{
  "norm_eps": 1e-05,
  "positions": "rope",
  "lr": 0.00839
}
MLP neurons of a small language model. Each row is named by its layer, matrix (gate and up: input weights; down: output weights) and neuron, and shows model dimensions 0-191. Each number is 500 + 50 x the weight over its row's rms, rounded and kept within 0 to 999. Numbers have three digits each. A neuron's up and down rows have the sign that makes its largest values positive.
After each neuron's rows, "fires on" lists the tokens most often at its 100 highest values on Wikipedia text that the model never trained on.

L14.gate45:526504479482434465578494491524467585535471520416513441500550491492510492561546497486452467475493472484476551518439525512507531503530484498494473486485527496498488490558440522602493480478519601474437523366458432528527570496596545476572565437566465502486484425410619496494544487418482480463555464472478515468422528509468492635426500487567532525454508578493435456525521521441545521463450469496583544568533448489528480435463588571496477538523517558443512616541538517437442452443574536447568488503461530601528487517565491549545573567391542519593397551556448553428414356597512478505
L14.up45:483435514471434430452463473495448487478552539552537429573535519426490547435506464554381543589510513483415484534524583601461514519474557548541530459396529551408479623513515534479473551509540476490510488532604548439514346481480543545531535434466494499481532549452552473478431545455420471490549485486477408532450495486556580451596444458501468477471611520523442466515459475527469511486593449485587556462494486405426445417537562494471564639537468532485591437494479549549519498461477473476400545480525451468430527490555517404562549507524502527418503437481497456503489548461554499501
L14.down45:656463470526524457406416538566504469517491529580537441480534532516477518545519567421400476464463540497500592511493555515549519428471481543416542515611554494491522457437553519508543526439388476557596519451502370528516486513530517550453496459469557503520474492445500484539382594392499487528493498496529465568446472515452457481533477572431498399464461501519549552588513512526518384506520533561494462501584496470498533446441459494502574434526491469507528535558462488505576521590425463516545542509478468441517552545524577529616487478519532392511533430409494448446427587564538480537
fires on: "r", "ou", "ar", "e", "re", "at"

L2.gate24:536507484477596456423507474594599524431463461527462464486493525564514490618562534459433500525524451399531475516447474455525448551538421546527434440565427509462514600533649456471550529518466466458540525468484543450463419548495392495469524485499486580490597573550539482446433512556492509447446585409474434493559478438466447520537488559493479481500462521522495475524471558493485497518515483522583419485562467494475479630449443443557517536510590481510532538583584559474445522540512493466560434533467452438408431495524499573508470564595575422488456546507468493448622514482559493543
L2.up24:624577565528639466603545534475518474445526406475484506539522511471507449588545566448541450518612439425516533525477478461497459542445440522519504426397578519481435577544562418446481563525425482433545560475494515413525587519455413562467494480461450456449489499499570517551470531519468475500506495454573378497521537407456553515492424552467518455499438546470520520483595565486500544535516463440513397484519494480497495503519408496438456509584610501550474509493474570496419572547501435498560462535469526494524479439517498536460449471587500403535572511493489623496472525525562510451
L2.down24:486603542509510540425490458458533537567544573467466507566647491559568444519554514476508515492528514525534513528479493484475471424482492596494494400429527548580444558447483539500498586456426491478555491524484548535564479614533358470475564534443465511440562461470507464607476550489430526477560506466463529517536535517497541527472460467521584540482494379506522539519462517539539452500479496519551461497512437621467443471511550432536515538531579522514547492526580467545445425562517452509543510464474432558450487568506552459470347508458454528460607588435428460565555531554549464389
fires on: " with", "ith"

L7.gate139:518586384464454462531562418407506523511466505503530497593505551492483479557550443603488499556506474520449554495474441478466496532487469497480506479573593512562524483555539483573636472560581442550400458552542476404592541570505522519492529464540484497568495495562416379516443509440573463466484572442586529528558505495501465508411481464462464536494547529477548500635479468515552470455426558581518547514449546490511496501498486521538515537459505525506506436470580482460501508475481481479558416531506635499420564479478591463596496668549464534465511557479479448452562490555468515474
L7.up139:472538421481458579516532387492478431536486503625566551457442612559494392581469489525424499458475479457575436430546415424448536499547550523527523529516432522459544444538511552518498502536557544496428434558559501506524557491448501428531581511424536525483517466494451435477539620540553483488470543476622464544500576498465487468525451473496599497510498468475540460441519460504444462412499552493559451564425436501561508515581424560539424518500527444468460523486523505481463451494570486441504471440585567447491484599417491458551404565482473527550497590597551427439557542467514519507
L7.down139:503433457508475556475513512488455549521588532602507556465487467539456580520454477475575488405594508456507488512610488506576522570481532612509530415373481369508512515453552570567444512489424504605466528525412532500526513455441525530547493485446490476505440449451479539493541579511475521588419459454507477460503475526540534584469536473549542516459468521575451534502446511432444515540496560432556438469457408534474507552485529546476397561596482420485506501505527498471522522478566515468349533408520479505551499518484424513441484441481414569440520528582538445438588495400547495516
fires on: "ul", "og", "al", "ab", "on", "er"

L7.gate152:518401489509468513550510528487476468582597434544466517513513571527419513495461549458527479485396497460601561470599555498429557557519583538416436528515353466510490487591432486488524429466519511494469473500453539488538474541492509514548458505518570598485449480464486488505511474498535461416435550526487538529490530453562442450534563478548538437552364526537497438561467483504526486323527489542481437475549466444554539507503475558474413571540564538502467486493399544534541542521540577559500550530504522458482482471576519619480473417569471500368555461540442525473545483532562549583
L7.up152:461467465525491584566440488523449544573524484553461421481479547557434568557411480458518534540561561461502536532423501519443506564542545557426584470530421476491540615545371503468491454542465475450487477484455507486522525477456460523592551512568501494483501540460547497482497516501416477407490441494511520469564502486534512544476543542553566524447513563525474462499496441547503392435453537611563370455462614464563541483475466490444479521550488598505501526394414528467448550503439541533498411496460571513515554519589489548547391423487478444468447515468590472490537454449645539473
L7.down152:411544465567424518389502499499446462523501434488549460542440487508494596553479491503446535563508481496456418526555504523495399493519527478584578439507576485575527444455547436620518533560474493519461547474581449576467529500548482507521441529495462428540556511526457479548482479458561485502602484426566491482499460448488406521460426569506496521577395493560412484516517507566522486549592463572456476518556494488484419619499496452460534547411426516461484502479582463510553507476417458373564477525518588433535451516431409427473497492463447463412530448416490548482521588471495491424
fires on: "n", " In", "o", "in", "re"

L10.gate309:470525554571473444467532604572421406547519497554483558506529561472482527482421425506558579504469534430420553431570464404468529541551549547483507469551414515546531588513504550482561532420589504428491528508499534529543543443581433513553595527511507446494582582541516534561449477481573391411599489497429533468524498545454522461530608538446518530504445521476485525422574480509509610605483513654475495465521447513463551542525450532484482516552459572494415575582478572533467434481513513573426517560485449537453461532508446434521527488546519537486463488554475498553535517455515482489
L10.up309:490541507497580494569448533488502509557521514528506412500531391506425540504469512477499457496517553507519514504485514468544533553505434536531509486562571525492514585480592486398543565471493547518445547447405461476549553479470490442502555451479528548497652438455563570557470525530482448496493490424551477446467485495471495580480544494515418542428415457468431473461566504416452518530443464525573526526364497454524569505412562484522524518549512629602480423543466517455438457660578397516489457567524439460534357512569472485462480553501485502445509550536477519466567542446527474435
L10.down309:488527458516553461485497433503504504558503537533458416625451491560454472536544560428472445432514528480509533505522482514534457518497497562554496535490578591551462481476531471364434519473506453526494470470491445480505475542404469441530513419481525438360490417427472510427492563506481440535500424443557487455360533486463540510447516453550495494448554492394479491508425457528450447464452441380536492549536428521467525443468518403601475459534599604546512473454478473520521479582567474485493581572486452462506418498589523538338435526526439456499483510475451544531542466546451474491
fires on: "gh", " and", " with", "ut", "e"

L16.gate149:435539436484463502515436598457445518581494628473473485591531447452477500474495495547520552477512466507460543438530438467509482520465492502515466557520521479521491573538455557525534519525415515601394517426473582518483479478422448487534568480524435468458541460582443558522460524519520586498527420493493501402469546503471568490502548527538533542478493449531537468476492523462522394426457523465494417431485528527499441474486494614504519507460434423516557496591470546486521513353605586405488480539472623495554528540417505584544392463568529472594582561505541536520459412552579466480
L16.up149:514529525538415566426527472440515525495505529435556463542501510551401593452411585503562448473535517512489471485517450482569496579597460538547512604460577514489465501482506574588486585533447542631466532502498492533520429471472513477548516518479418512530556520604421491483541512447392446507522572509514551429496525561458522482444542491564524465503463542501484522594539562445458563452417526570457507460431479447563510512457471489490414469502519578393476529502468444429593499547491474477595489584461430476529517585554415538465526487463500550560549539543451599568537459493571616534
L16.down149:475514590526452452503498512446533532480466489449457515403502489512505528374525491498568546491485524527519536538457428510510511580513444529551374523542441484455520509620495486375552481505487491460642539546383523515473518546547572523470488525408538523564511486553646492512572489474489508539532519559585473492448439509504418511530480470501494511525497491484599442504465447510479506565499489452522569474623521610480534543583479419456535466559555467476494451477489478572460495542457516515451600538483532503444505405467495540559572551403503510515562456604546510553412435559593490403
fires on: "ed", " s", "t", "g"

L16.gate383:563493475467534570457494534545530488532554499519372461508567470561433444472398457448406451545621510517462510446507508467466560505511447454511455478569464451503499478458566599504500482453452513536574520539522474605521485528440526332595528528533454506526464513484401495487483516514434438468546459531474529461546541463565532529420574493529475436419519477513494482438629422569458549529469493555564561519482414496551433438539480509462433470534498479466530479476529528522575548446498530544515578462502567530427519535440524352558548532337487527524505518448448471453422488488475492458
L16.up383:495412545495463494515515470396547478561469544449445428598431515539461510477456445562409506555477524427532554553433511428480520558406501444513466558529477481493400489501524478508501453625469541450564515540500477576444394548470496521493451452569423477500568335519480478535511503488544529527520561495543572523453507520573478454483548514497528525459385589445616551556433434483533487453431484473567464419551387520562453471526526494562515438422512415541547482545581551518546545467457474480484471500526538476515486498465508447612587576474432576457542493492508437506512540461481425480
L16.down383:440530473444493486434541575450477493540470541438567539490571511420521518503428463504503421488481437580486424470450525502524460403465536426501438504599497535377557500476538464530543499510541482478510513432547533480514538496476518546465549569486520494546420484516520548431569387474565466551456488452508554472458491584410529552562498466522542518606559441504529527523536528502521586442497519515489522568576573414387626543448501480436481433436484510543552509436518514543427465492466522475610643431481614568544500596566510499517507448469447425489474520475472496490516601591493537547
fires on: "c", " ", "u", "in", "v"

L7.gate325:449524448578537380466536360529454371444534431498410494493499596468559454529548443499422556574450449454479511474472479471537487427403542474441460505436530432595540469432521582502478544568573483468454514476501492549537498547504593514540504466479467525467573481497608476493512557503446489351577495413505644481391490427472497537480546515467533530470531568602482471521519503446468466584472502443483522539469525605553575519517423534522504605487524516512548563506498449484501415529517459480505495468529495532453512449447493497537452606442545507533440557470469487511494492560474510496
L7.up325:470476495539474512469502435496522591470520472569548458475403546446516611556586477430485584515507527532462514519435502456534470499495442503490509590461502458496526464477582513500459606527648503541503439464525486587488484486563543534550480533514513486478601465499475401484441619464444461505560491472581530571483482505557450437575522479421506499548496537517496536460510519440501454448463453421411494394460415473543496527532438525565589447488538523549527593518441583457476508526534441516490429443448437461539509538562444554613431497467624523399548511575441473436484413461515562463
L7.down325:533438509435605570516474597500543602479514547574480501549416521546460542440518434495436460599612547483474564509447570549485529598508427566571587454522500514414529434554498420526506528495495495460439404452454497508449409426473418546552484502497512521463448522436544465479339509447552516608461517513544372556600473561500526428498513543461502486526527536530469500518585503575557574476524449563446589541480489432503460495523505549515561461445524445477420526496498530501472547563499548551475465552489429531510487470568512588525513484499462482483497463494571541457532408545460501562
fires on: "re", "-", "x", "r", "\n\n", "ell"

L10.gate140:515454526579566470594483503477459417551480470514457364523483501483475526445415534450524559527518490596529355392460445506460535524553439530556496458507548483529535593497541454459519483506519533458425473516465424434494591525532477480431484477596559487508496535496449496551473481513470470471536457504527535509455516514565533464557539517431550459481429496478565423543445413489495471559508557442588477584443483448470393512508507521491570555416492564370560514477511473584498620502471566578382547519484482484556508524479555494514596473582571503428518592537463435485566518508560494429
L10.up140:527524499599498505509549495559488490544425541504522404541432566459570431473537525465533468587510453597525600500490476498480549501520575547586441536454508551473426435576618496461570546549391498521448499464457509508445467473483487464520512479509500527488489494503428515513488508411617523415555506455491507495466562542487538475496419478543595437479428393482488463585513454437532541551512521591480443548425475539434559526581536503534507536523449455435533554427482542425441532479459499476494464312486512440542566540553512452570565521458514509519554510538445619519510427458598527489
L10.down140:478453519554584469393525538631540596538496532494528504536464471534482509537505450457510424487495485481466500578489556414611505454568449504523593438482515446376515465483522569565512482472424474455364429450527431474522470575482491386535461513517505492502538519501502528550499523499505564467479522514518512478503445497473549438501467517460483421499555466527476503466586389478585460554564523494583461479433483463453486465556530528492494463464539553528423423602545577382427560529382489514564529419445513512464561482409519502472421506477517454476502392495627546579538469490524463501
fires on: "al", "in", "on", "it", "ated", "ed"

L9.gate264:462538486501466496421508421523452489459544510535517511542470561458571429517510477453473417474544469502502530516430479492454572561574533461553455534602499458452525550508454433456415577520498556524451584553546553458450504446490533498553515452498490423600518571461517528540346428511497530500461440486519470511630425502436488461497481567524627471512442551505551407529447586537525505484500480551517484374490574501504620438409545560511544530529563465540444556488483533426429555540465513486516568610484497525549430489530417575511444525469532433486469522542623505479570518484517476425
L9.up264:493483376486499457502477493591511539492549517471444526446453547339540431502559505487379446545455469513449475486464543473503501525480525523569501540537489567471484482504537397520547476438421485482409557498528529532455586481524465544547453475553549576415441534503495577500431398482492520496445487512470450507477541603475485474548528455446456474423504523541545501479387467458568511537535473470494475416565561445543519483657469518584526495539576451492475537529528558494466602569542461443501601487541554432542471470523446492540499417540540435469483485598582572501537542531530633455
L9.down264:482463499521463550579587551514484546466512510454482496489560467517485484525522533574540531464541482510558528492531440476555503480506446557406474557538446406595484512513491464523436460520431468570448397460400493465503421527572463530466453447519476479469477416482432425485524568483573482530527479459496465537533580517517506470497452517473425540621554496487486418541539446516407487543482507550511464634524474454508450507458436444500468585513578471542493414358453422572558515400592475443502418541559476489390514458482518563422425522394521542469470447530454569595448541550443474540
fires on: "y", "k", "ot", "ic"

L11.gate278:609528494507467511518484496433529504429528486531442492437428567463463497436589516477354533566512494507500496448365482470501495523465487576547457461567430560486523515501481540577522516443586466417375446647420483498465470541614590527511403509538514427429508466502414533504541513537547511491454478464446542470499461507495518576504420582462468433532490488433460524504506460520548614552499548466522423509479494520497496484509406451477444501456457503535499486551456511535463569446602445466476457486471568495484489431416497499520577396506578579483478537585536497543442532603481491441
L11.up278:529498472431510462416475492455464574488448534545545495414550551552513458495567529440440570534528528522482487467521482443455514429560429497598492525469428470478474451447466525513399542479475529543454488506475494532515480475521534415500633560529434469509532478414451527554565487616573501495521430459519582550485521528420562522506502450401505509432510523502537488537538513434524477545500433542530430456402525506495498466590618482526474490550426377472568545416566485428525532484503592406522458539408444415486447591594415435469521607417445546448558524517533502488490468477514485439
L11.down278:535489491516427535517612514568458632576498470497444491428497440507472425530530574576411531444411528485503447479499481532528441411448539418449506540509529398470525395588553505563523483468580526435515431464522426499506445488518536539531496418464482525627422475475437481562403505570501555398550531539556506539443422442511412548467510552548557545523481533577512498452460450591468518512571477500450399499445512436481444490466541476422515500442519486533500442547562556512432532580422501522474587524556484523532523549428487463518478569525443497423435534520437522482504472464486509593
fires on: "ed", "ro", "id"

L16.gate45:493571494510446518473433546465441555492536514502587507526443495458548423495411518367441494489583521475411534534434510530467509480444485467487519471417464601498450460523447491502463468555559485512507473591424435489522441476609554529495525521473527496498515556574482661521479524447476575521437474540568474478502501499490566483549470499530513476549559545515479479457520483651545511460519507553470636512580391593518560435582438532528636539465516381540446531460521473459482556482510489596480559510489489486479500498560563472541541529497558537643497541480544534549538469498532427457
L16.up45:472538487482392501517528504592487467560372563517498415438508483437377509491477433464415513542526534496537562505521516512544468483539420544477504522586488528469390481440466493396502470477512531550500532523542668517503484548427507520472462537520566504526442484506416526512522449469480480510495558453510483578562437589590483462544492479507471467571521592509452533532372401508500548517525364591551532507410446513449544490576397447574454487507523492497526448471509565518509488563533432582564505543523431563492432529437469436510565456490444559522530549443496546501530450502497431568
L16.down45:474449549440433480534450545455517527513428538598576466450605505515505365550497539485496497534486542449538528559481423514507475528457518471487536556571474438613401576402522647492455474540550524572476451504486526477546554579526519516549485533498491495525497504504513557488501476514425513501409476515437558472415556607509518443369492401498428516528480518448493508544539464542510539497427450501513542625531460493604431501428506514532530530405467423596530490448549440441478604487548509508495532368491520465533533438513463470512490544427413504481535404465508489506496540543575512520
fires on: "y", " Y", "ap"

L4.gate181:484464468497522519542539531500554547449553433495446476458512562487595453480544536486537525410512476514382438598478566548505492503462554519491593546540563473547394402442514474509490487511550567494463391496491495446539482491492499465525493549477489427550415490524462544603497454521443444541552500590496536523486544500450552512510543485477499525506486502465530369446579513495590520508520463518508672608509507513583477397507527504490443465489399469475423454572487522505405495474506481485443578452442532552517566466474559517519527425412353500443512480501515537603538431493618461503
L4.up181:463483587428524372563496547551524449522484447586522389490647441508539570429515535504460638525574456482475532539537446589449530472458532466457461570465483502485463446502535508552505553495445598540477424516453459487557604509537548459560468526581524471497475496549473488499505544547475516560521524460474473535486578434469557518544624458467483530563434511522506447492553613520515513521500407468509582576569511462502534474531513552549516455497477456569470413455545509534432521419418459511471579454452465488519495479564472467540497480517390453533535554429563470485528399538603449556
L4.down181:470483603476532447514459446456541442533420567533466486497461481524513436535501566499453518564506422480609524504497612498536474407598521445576459509541463498491398504560510477505535479526476479484482509555474559558595488548451505464464476510448453521462512401453504492523466484530502502411462511433550458545625557501454515466401476522588553482502572516552507466411527400584471562543531478544543485420550397430485476599499498551419493519463441527434533562481441569442582456453513485495488572431491499494580500538502514503463505570514491422369540506400461472511523562448363458515
fires on: "z", "ch", "r", "b", ":", "l"

L5.gate15:585475512384518551514593474543527562506431474469504505463496506488497462483535426543488544536563548439510515502529413467494557508454495443474536403485528449508514455604436533447547559563502547507518560552474514368398561532502551526527534555487492504519512535605571596550568523481571560378551479460455534473544499489565521424476569480492556588454487638526486461535538526516382469564489524574673457475535476467433508453481483519500498521571455509502515543514545535401538509519455494428458554529593515499507511441437559431497466543409406561518492414503508469477512477482440521477
L5.up15:607413469455482496492412521497572621567520439532424593524590532537454445482469459471541513551595642511452498531645487458511551497579435494536546558461484447463428445413435506522516457443540528520513476543466469506552515485501468533577548402544520415489478494533571493578532397530513476396544557596485530514412512559539451506492537570492486524498445503536444430536439454481427523435438483513508508422431521472462551589514473509480475456442544462461561540449429479503443468477456627535551462555514418458473492583452475496538459452577534558481462525498514540534545512521505523505
L5.down15:523448543505476512540436448429572407461423482429462510539515462469498549489498447517443423433533425550504603517420444506464462490441478563508454452555552458414634489539512436496484554587521496489526507476563535535479467545439508475440429585451437509456535428464524609494538558517569568469553462470512531394510564370537532440537550526447446532532538446486451563535507506487501509527475507501559562492541372436486526466449527492550531574528457513539540496438535615466479539566558482489439486525568587406458539418563492447418488427501477471545576441464436567597515491538511502502
fires on: " d", " D", "and"

L2.gate57:470429508457449514509518519507528483468509501546527528568511494482549467476516454480457431529527527517508471507418423377424485499451516592496472530509440531543469529445460530460426452487425465442419429428538471491426485488475461544488431495543552439481449432448520487400504560509467489416512480479496608475523543386454568520365474586482545443450477517514496483451444495504507483455543462463412483390519471424469533480488518662458572531535402647467520486551528475544501444471545592519538471492470487636568474574452503497472457480563559503464500510473383458509541497484609458550
L2.up57:441521528511439573534449473413567545474479519440503482467533403512562533509516486504586437479427487533524441524516559474547424489449528502474577424473498546503383439503533492436479411497397567424525570447556527533459525437549418478488536479387459466514448525494463499427523450479480491504452423523434471501398493436437487557504516390403444477595515542571427482466429512513501495545576488563498487436567521491468592510542523503514519434413493403514481509557566441529453479551388498438478475554485521497516606418511590460535459490518544483481623551489485509476589408458442485494
L2.down57:579413486556498545375435486549516575510448489355540521552535541572509476560466516561509507428526489493525454554464536539461483417496434532480502502381458482461538589467511508517382426553509474526558517505531543534577470504503481521540466507415378586501439476423544449433521519403470441366550457496599479520448489545552467446499440509564466490523462411566462579486517478519556434539477495539462569485552541564488598585482461506480515497506484517511433532520519435471558451489483554452441423484467427556528578489551478503465454596555465506553544582573529514554510494525506589518
fires on: "nt", "T", " t", "ut"

L5.gate71:550514449450537440501476489518381496574468394457511442535489534499514499491515496442394583490444442479474498596493471508489456507499504413571453417666465514489554549521521441546577501556573502550515469578482469444508483564540481556545509571571564602556543427496593529427503546443460502474579508577549499492548417458510419432505457435426561421544463551497479512450557514486413542523512437582532456482514404457531459541512548423433497448505568564617453490484462511511500466433491500496421508472538398568510465494499494491463513480434543494451477440455512429458465454490559520603
L5.up71:379508494530594515535493504544381478527505440499482485476503546454500579483423535457518427440509461492548469540447560531416468538480512473572450418585460539499492400471467363510472569551488395439486521525453481468439507450445510556518448539587514467514565498509546500404521522494517517481499473502521515437573537497565464545623470583527602486428471494508452498554442477556490573515534479499482480516510423449596453551516570443402456458558532540456493504438450562462448528428508446646457460553566470521542511414528517496572446553487543529449542425446529496594573500518415523537
L5.down71:523447522554511507546522487565499474480510513380484471457433582587481630599480528565393491493451509493547521541499469508512367482560534469563531570562637524489487550500540446615468498420472515602499473423471464518397587562467461466540453499482457569492509531460436450496549525492477474476507538486488503453530450484527393436460430569499514565566482483524542521517514504458589418578521456497438416493491532469540525448503544492443499430476457474471415451457479476504517533547601415455557487488531484463512451626486536562443503438433489476568503561486501486414477599521565471428
fires on: " In", "201", "200", "in", "19", "n"

L6.gate164:513543504539416412516423489521493467525508449509482518582490584468554560506508579568484560412434513489461521470490396575564576549541478554520507483523436492524585569526455411470533561452513500337515536555482496560444355435587579491547548469468463510502588471522520597421477495470472556459512496461531443471527593440507455470547447462420458490513543555532519510526496429473564452482450514465506563439423487566483518540549482468556437584494429494466615490479537526546540364518469572454509395493501456441473493476498458425535500504448561446569500511449540491430475451562524492524
L6.up164:457489624494473543445543494537490555448513471460490381477450533457505512466513490426481532521578422538530571425535482426546593439501506460488464576463477436434482534516456550462518396502558502509523547505522359598491499473518514455512405542540530467528601420585490544421543449533520536522488467525464472509434571323520574478538478488397443493445522422519582516470525463524421516513545455490532559457469475506425453580510490431464539534441505482551448452514472463535475438513504488345503484514516404512527489448536478485492437461489477391509524558460539466460577461520602457491
L6.down164:524402459500544510533565517576506512501513489432567522419551523549479445578501415527514448464501530431480459532495557460504530489520556522473541592514499556487552604486520455458537468454510477507521549467461420442469475514503520471587536612554609512515436526521519382507573491525508465486531540573534523525500451494414437537522494439548511545489567530528526474565513502533416497435455536511577427533502448599392485590427522371491513552491477519489549429538510481591566566537595480552518470482467546575510461556439535541636445555575478542496522548417485463468578430599458397485
fires on: "oc", "c", "ov", "om", "ac", "b"

L5.gate347:453561530468523513482595553496577547596513472449498501504506482441519525381567441499467452454572604558516559534495465453513567557538567471503524466484558438343535541579514492526450453442569603562422567491558470456556473482491517517512567553432491519522510564528500416583501529452511493434440482526467497479435478574457484502491534538507471431491465512429417467433457435430437526549517494506568457551544432427482482548551484582494515512456511492455512438470377452482534515463503453546531437574454536438470524419522532443530594439467510482416446456487387510586561449440599495543
L5.up347:559470577523550431569562462499440512480486441455527582543526452535419527526421492517480517500577429458467503483460525483455419520468491639527456461541517475420532450466496516485577511424542524514433521477568542559521510526490511581519549483384453522461590519454579481449443460533592446489528496535448501503456518478512490469561564523471448456535495570568553439524386529479398467504551500499459520461506492455461474557464571608539511513535463504426411498524558554450490589475469494505565602468538416528443497387496492547370510452578538574480516430425429552516525542522475612412
L5.down347:582480590401509501588498462477451550481500478455542535444504445522478577510451434560473531446494484445526526471551477445433451531432517559566464413511501496414514446493446493488533573497500570472427471405556480627507517553550522522486495543395487539540561436459520460419426558584549468444503534505534518538475512512591509436460458474443423578503527574491543563619511558558482517511483438512473529513565524412469501544425504548584559538527594540511495553554458622440522528530424507529540575460495489497454565462486525538419516503569512506520656414502463555566439501551481519439
fires on: " p", " re", " D", "D", " d"

L11.gate147:502501423433494451452467516520540587514524531526475598545559443451430485441524453442547466602585457569416505445574494479472553411459495520514467497513455464462555493536509543526517449564581443550488524460497525551545555526584531413619486490538506442450540545560507591464467511509522413454473549556531515495537472549470550428475487508604504418472460520528509416456486530532487463468434541554555462523483419481507528454504550541548502448448510439460614507538540545520533504367506455465442422425433529643496487509488587489542453493520398501407565476514454603427523439522528592481
L11.up147:595575479431515554397489484518472578490482504457524552528486454455585475516474411541439413496583418538499443429474430464470437436552535442523447467520426477513518433544526484569570565559489573659551537568458467535525470533438524447516357439539463539558488556490456554395491416497506383541450532472544544495453486431519548565460502491451551395452433524484502480501489491431454488459422478513568490502438480491571508462492449546495570579404471478520524431503443478541429545477522505493427488499510551572476469513538537520597446509476423509490544511493499530447594486510564502419
L11.down147:542479500561512529520444526437485446435483589533492514482489528451512440469452401565507576439527408555563482526524501458642519579480545450499483466545469472507563495527501512400556476516429584583556557509414547545574508544435502549492463415544507432544497460405503551602476476488455434554459513481468473475444411467545484570572475488539423441508511423465475539511521514549470512412558597424480457560545531524545541568513451441443486501472566467567419554498485563447414519484516491505468622415510484448409485525518508507521552531551605480534503523542589443577590526445551443481
fires on: "og", "g", "v"

L3.gate100:485476516489535492485522545460456548461509421442532494525536548525523521519561493482534500443482426592483422573526485511508592531559424484552475488491455522442521474590445420416475453499390411463550546377467433515470420443490512553513424484520463412516463451494539420462542505502569384514549532489465454523544587525414506494455545475451395453469509549393397537513429515458450452498431471428470526567489560501487577514452527488444410495502380569506452561513533417416498439504538587546422454551536591429489564465525558556496466549414478543507495514483502441497526508405509529458
L3.up100:535433559503448414397476525436489537468464569521425526448547517502581562495546567525600457522497523525409490508425413573409401479462541528503558462495498474558447527514404546514551528563546505510535532499491495464413455462476462523538483487466451530456516547502386549388489566508488427554488470411442552518422461533490530515519438514439441473515616497496516545506442473492502505490435489501394482530409491517529477508686405578458558462570438535509444450508535471544464435557428498445525420479470530517562412546452489536448479514548489524517554511540406443515567505497484554572
L3.down100:489395587359545411403490531415440559471458548463558476499537475535540521496513422565611505442483543509473501526478427600436549540448574524434497521468533499467510525515485441542539486520505477465544420403500498501431465488411487505567465515398506540442425496498496558450498537489467478495462384581529502490514528478436528590537412506464424454537567497574512597505516506437488482471431620475537472433378548529539573476504492447489431528468575519455542518524505459565576481428509553412564475413468527464495460535563488470527519571463536576469494514487540495590508530419449539523
fires on: " com", " ch", " t", "l", "nt"

L6.gate140:470457452536495519504553438591513473456494411548463552573398543560526451508531491569599412483502600562519374586508565544483512534459572543585521515520493538449474483483458503489520411447501476471380484548538496528494442500491462463537453494564488525506529467557562503533455563494468464568458483453527471437590547491480484434391489504426471519417531523497494389481532438511524573535508557532624463505508500569610442502530457392439532523521510488516478438577505605530446513468491515614504600639469454478524538498496492592593572533506488471539416514508507537497463500514548478522
L6.up140:487442471514449460406520529479597563533490437529485469454431466588562526451477499479416487600446506546505554539498556444472391558546543425538532539512499457499443423429435432511459424527429529506527442472403497459518488550521485526598485576398596519502526502535520544599485454587529443495433441518518477551457508471459473527474495475470488487465642510490423494440540366474474518526513543486496547569508491460550557506469529531570537502439505509588567496538446432641453473420484456471612520479449573475534522488556460540513468464459418425587437411508494496543559463518482517495
L6.down140:571527549471451476501483547424551467511487542483504516484519537505484570501440526520439618601546490515494558485463543471466443391532535491504457501467434475569427513567470430505544486444435591488569467423522466395581517547529530561466595539433452582577541467456454483584597420472576464484528458545494431570441505417486502527434520571413484432580581499498470597452460468505459494559508528517475477541536590425482500504417603463497495527495564470518493493501502583579497521437543413402493621495525589515531496528574481492553522492438441465548508573493498531569476584539447501508
fires on: "r"

L4.gate228:483579500554507473475441466536417436593511514475554486464582437564459473483492417489520496471582455521451492519526581459486453468517508500383470497530473489575525562537535513471438482511485502501450552542496482462537517477580514558498506529438575468527656438406430415527551540514558470486521484488445457559559524475489535469448502460524506525478533500596546405452543490552516470501462495537590480426515474449542462466566545436517546437538496442575522442580551520461544493468510469653537466449455522559440423580465565549492462552489421394482515535461529570429341519509595495599
L4.up228:511521486599447475505498434493423588480457486532485495415509517509468466400399531528471482531441417490563533582522509521504514477467560549400546530485457466410479460518522464558485496580481540471537555582432462461477482496543528572480412449484464420526531408491444464473561565543562483491452521420423487543560488388475500561409417462573509486428511543483451509495538550542536488486458469483611501566543510504437509548502578493583494443543587419597527545512469490514523470463497446489581452418500481531527498532538654534522441459484473432546533538512620529374416486457557533510
L4.down228:574489528505467543527498421434414508528471550478545523422477559455478590472481555480510496520434395459371541518467493554574400497530533569542479513500549460517449442496540478478537486470511564510503455590502574409445510492520529544495487461487447513458464534522426429506520477470466436468561534569549534501538446495548550462440549457477435575591558427431606536427490559543459506495394544564494510520508505524469467505494611402509432503486540576450478461478398590530581453545516538440467474523468531632554570554582507535478457490498439607535507517566628570560525517478469496537
fires on: " or", ")", "}", "r", "le"